From a checkpoint of a small transformer trained on Wikipedia: 9 layers.
MLP neurons of a small language model. Each row is named by its layer, matrix (down: output weights) and neuron, and shows model dimensions 330-393. Each number is 128 + 32 x the weight over its row's rms, rounded and kept within 0 to 255.
A block is one neuron, or neurons of one layer that tend to fire together. After each block is what it responds to, as a language model described it from the Wikipedia text at the highest values.

L2.down89 [133  93 103  86 153  84 123 137  84 114 105 118 104 131 108 175 115 135 112 145 131 147 118 154 167 157 106 169 116 139 129 125 137 129 174 105 108 180  90 169  99 107 155 144 120 145 148 118 219 102 148 142 126 134 112 115 140 152 114  90 156 152 126 130]
L2.down722 [ 78 110 102  66 183  97  95 147 158 151 225 168 180 111 102  88 104 146 120 159 157 101 146 189 100 131  72 113 166 103 143 125  86 166 139 116  86 146 132  95 159 158  66 143  84 109 138 117 137 133 104 142 130 181  85 115 121 134 177 173 135 136 116  53]
L2.down1567 [132  90 161 130  70 118 146 164  96 120 112 103  75 183 105  89 132 137 129  73 125 126 119 125  95 166 150 107 132  78  45 141 152 120 132 133 115 140  72 173 101  97 143 124 111 148 163 167 116 151 212 110  77 171 132 151 162 127 159  98 111  81 131 154]
L2.down1955 [ 49 121 125 130 131 128 100 113  85 122 154  92  91 144  78  96  92 171  20 118  73 139 129 160 183  90 108 142 106 159 157 124 128 121 156 106 171 106  90 210 186 101 132 161 175  56 188 119 162  94 156  75 144 103 214 128 105 180 120 178 138 134  93 178]
L2.down2062 [116 189 135 150 138 114 161 109 106 144  98  79 164 189  86 111 173 125 158 174 125 107 143  82 106 138 158 101 134 154 179  85 146 133 121 111 165  64  97 154 168 109 134 143 137  94  84 121  97  80 132 217 117 136 126  52 126 170  93 143  82 103 173 132]
L2.down2191 [115 163  97 110 132 152 152 134 163 128 135  83 124 103 158 161 140  71 125 183 119 135 148 136 170 158 154  92 108 143 197 201  49 124 136 136 141  69  97 167 159 126 137 126 161 153 105 154 162 149 184 150 118 117  86 103 123 115  89 142 144 152 132 132]
L2.down2208 [120 115 137 162 134 172 134  83 172 185 113  99 184  95 149 139 103  61 104  45  57 122 100 113  82  19 117 144 109 120 110 172 145  98 134 197 141 127 112 133 123  97 175  96 117 116 137 121 127 105 192 130 172 116 143  98 170 117 176 152 113 124 106 124]
L2.down2332 [ 96 177 152  68 168 172 121  84 130 131 166 135 121 147  53  66 149  54 112 158 117 155 153 110 139  76 126 149 162 164 145 134 103  77 137 152  78 114  91 199 149 103 148 125 107 113 132 144 150 109 138 120 163 120 200  90 145 151 145 149  83 136  90 112]
Partitive "of"

L3.down172 [ 87 141 123 118 174 147 129 129 101 117 128 129 116 174 136 116  65 152  95 110  94 135 128 148 150 158 164  96 112 145 188 149 105 145  95 124  91 129 155 145 115 137 102 135 136  91 113  87 110 142 100  83 139  98 137 150 123  91 130 135  84 135 155 122]
L3.down273 [ 81 132 209 117 103 119  87  99 167 127 131 142 147 121 117 111 119 174 150  68 145  96 112 155 151 124 109 125  87 102 181 142  94 151 161 107 181 150 141 131 112 159  94 209  63 186 125 131 169 127 170  99 105 105 100 119 134 135 105 116 117 159 123 213]
L3.down806 [151 146 116 161  95 163 180 102 127 127 113 159 118  86 118  95 124 121 186 163 100 146 112 168 114 145 152 126 161  99 114 122 143  97 172 114 137 151 128 218  86 127 155  71 104 155 169 119 153 141 136  79  77  89  96 163 143 135 130  89 131 149  77 166]
L3.down1172 [ 98 120 156 100 138 145  63 114  95 148 151 146 101  82  98 142 128 107 135  89 124  52  63 157  84 149  92 130 148 187 134 127  97  81 172  79  87 143 122 180 157  98 125 199  97  97 105 110 116 138 150 168 104 170  73 144  81 199 131 116 104 165 113 151]
L3.down1527 [ 93 154 169 174 103  87 133 128 119 103 208  60 121 108  76 135 152 158 146 123  79 162 164 180 134 112 155 109 148  80 103 124 128 142 156 120 148  92  97 114 141 114 104 169 119  77 125 163  97 179 130 209  96 127 123 166 100  87 130 164 101 129 135 129]
L3.down1702 [113  93 131 150 124 142 161  99 148 138 128 152 147 123 147 150  92 137  71  86 126  43 135 153 140 101 159 155 118 122 182 134 143 159 106 124 117 148 118 127 134  62 119  90 167 111 151 129 170 117 136 193 124 158  91 111  41 116  96 146 140 159  51 120]
L3.down1804 [112 193 107  66 134 119 107 166  82 148  92 146 122 108 102 144 105  68 140 127 173 121  90  90 157 103 152 137 131 171 141 129  87 128 152 119 144 150  90 111 120 172 122 175 132  46 163  90 172 132 172 150 181 156 199 127 148 168 109 135  57 159 136 115]
L3.down1854 [127 108 106 117 154 155 129 111 143 115 120 150 137  89  74  76 152 116 102 138 110 164  53 135 102 107  73 136  96 186 108 158 150  94 116 125 107  79  94 156 123 136 101 161 168  80  79 172  95 187 116 115  98 116 153 110 163 143 155 134  63 175 152 113]
Partitive quantity phrases

L6.down816 [125 143 126 131 152 141 150 163 131 119  60  96 101 174  60 134 162 135 124 156 139  87 178 172  81  86  81  88 135 121 157 198  79 135 103  84 117  78  74 124 156  88  42 142 122 156 130  89 105  83 152 138 155 143 126 109 149 129 134 184 153 158 153 154]
Partitive "of" and numerals

L3.down662 [167 106 178 132 162 165 151  82 109 137 150  67 113  86  82 129 148 125  91 152  91  79  99 173 135 158  84 106  78 128 130 133  81 147 102 110 157 114 115 125 139 119 108 195 129 112  99 131 136 118 153 120 105 105 131 146 131 155 178 123 140  79 109 126]
L3.down700 [ 96 120 158 162 172 138 119 101 114  54  80 131 158  78 129 123 159 136 192 109 116  93 124 131 164 141 176 114 107 151 158 108 141 108 115 124 146  84 133 141 120 121 174 145 141 132 117 142 103 119 180  99 150 134  93 137 125 129 230  98 108  78 114 124]
L3.down856 [113  91 131 143 170 131 132 133 153 130  91  87 130 117 126 130 158  79 126 142  73 166 122 124 137 147 176 195 129 101 137 126 108 171 147 110 140 127 147 145 162 149 123 120  99 107 132 155 152  35 121 156 106 109  68 210 143 100 117 145 123 100 175 146]
L3.down1200 [109 172  92  53 143 136 161 146  92 161  63  89 124 118  65 150 175 144  53 107 122  91 101  81  88 180 145 115 125 135 107 180 118 151 133 137 147 139  99 103 130 121 113 167 135 119 178  77 130 116 180 206 172 203 147 150 122 105 154 107  87 106 133  96]
L3.down1254 [132 130  76 141 120 124 126 145 142 110 148 135  77 114 171 144 103 127 108 120 169 156 103 119  81 174 138 172  97 170 127 139 146 148 126 158 111 127 114 157 147 144 127 160 183 126 136 149 148 154 158 165  96 125 150 103 124  73 111  89 129  88  78 129]
L3.down1806 [127 187 114 181 111 137 133 167 172 136 125 110 154  53  66 137 132  78 142 135 131 130 135 181 132 115 180 172  56 103  95  86 133 107 132 123 112 128 175 169 122 194 169 143 156 101 145 177 131  92 153 170 115 113 144 129 104 168 144 161 150  96 142  90]
L3.down2250 [114  88  81 144 154 144 191 132 137 151 136 149 154 121 165 107  67  88 116  81 114 199 134  97 138  80 156  65 128 121 187  94 122 102 146  92 151 150  94 120 132 164 102 107 140  75 124 155 143 164 114  68 156 140 101 179 119 152 102 186 141 136  94  96]
L3.down2414 [ 94 139  85 128 139 165  80 130  48 168  94 105 130 130 118 192  63 106 180  95 135 151 118 107  97 110 132  75 120 111 154 153 138 173 133 116 135 134 103 103  96 165 144 109 149  96  85 146  85 100 123 106 209 110 145  73 141  74 169 168 119 142 124 120]
Determiners opening noun phrases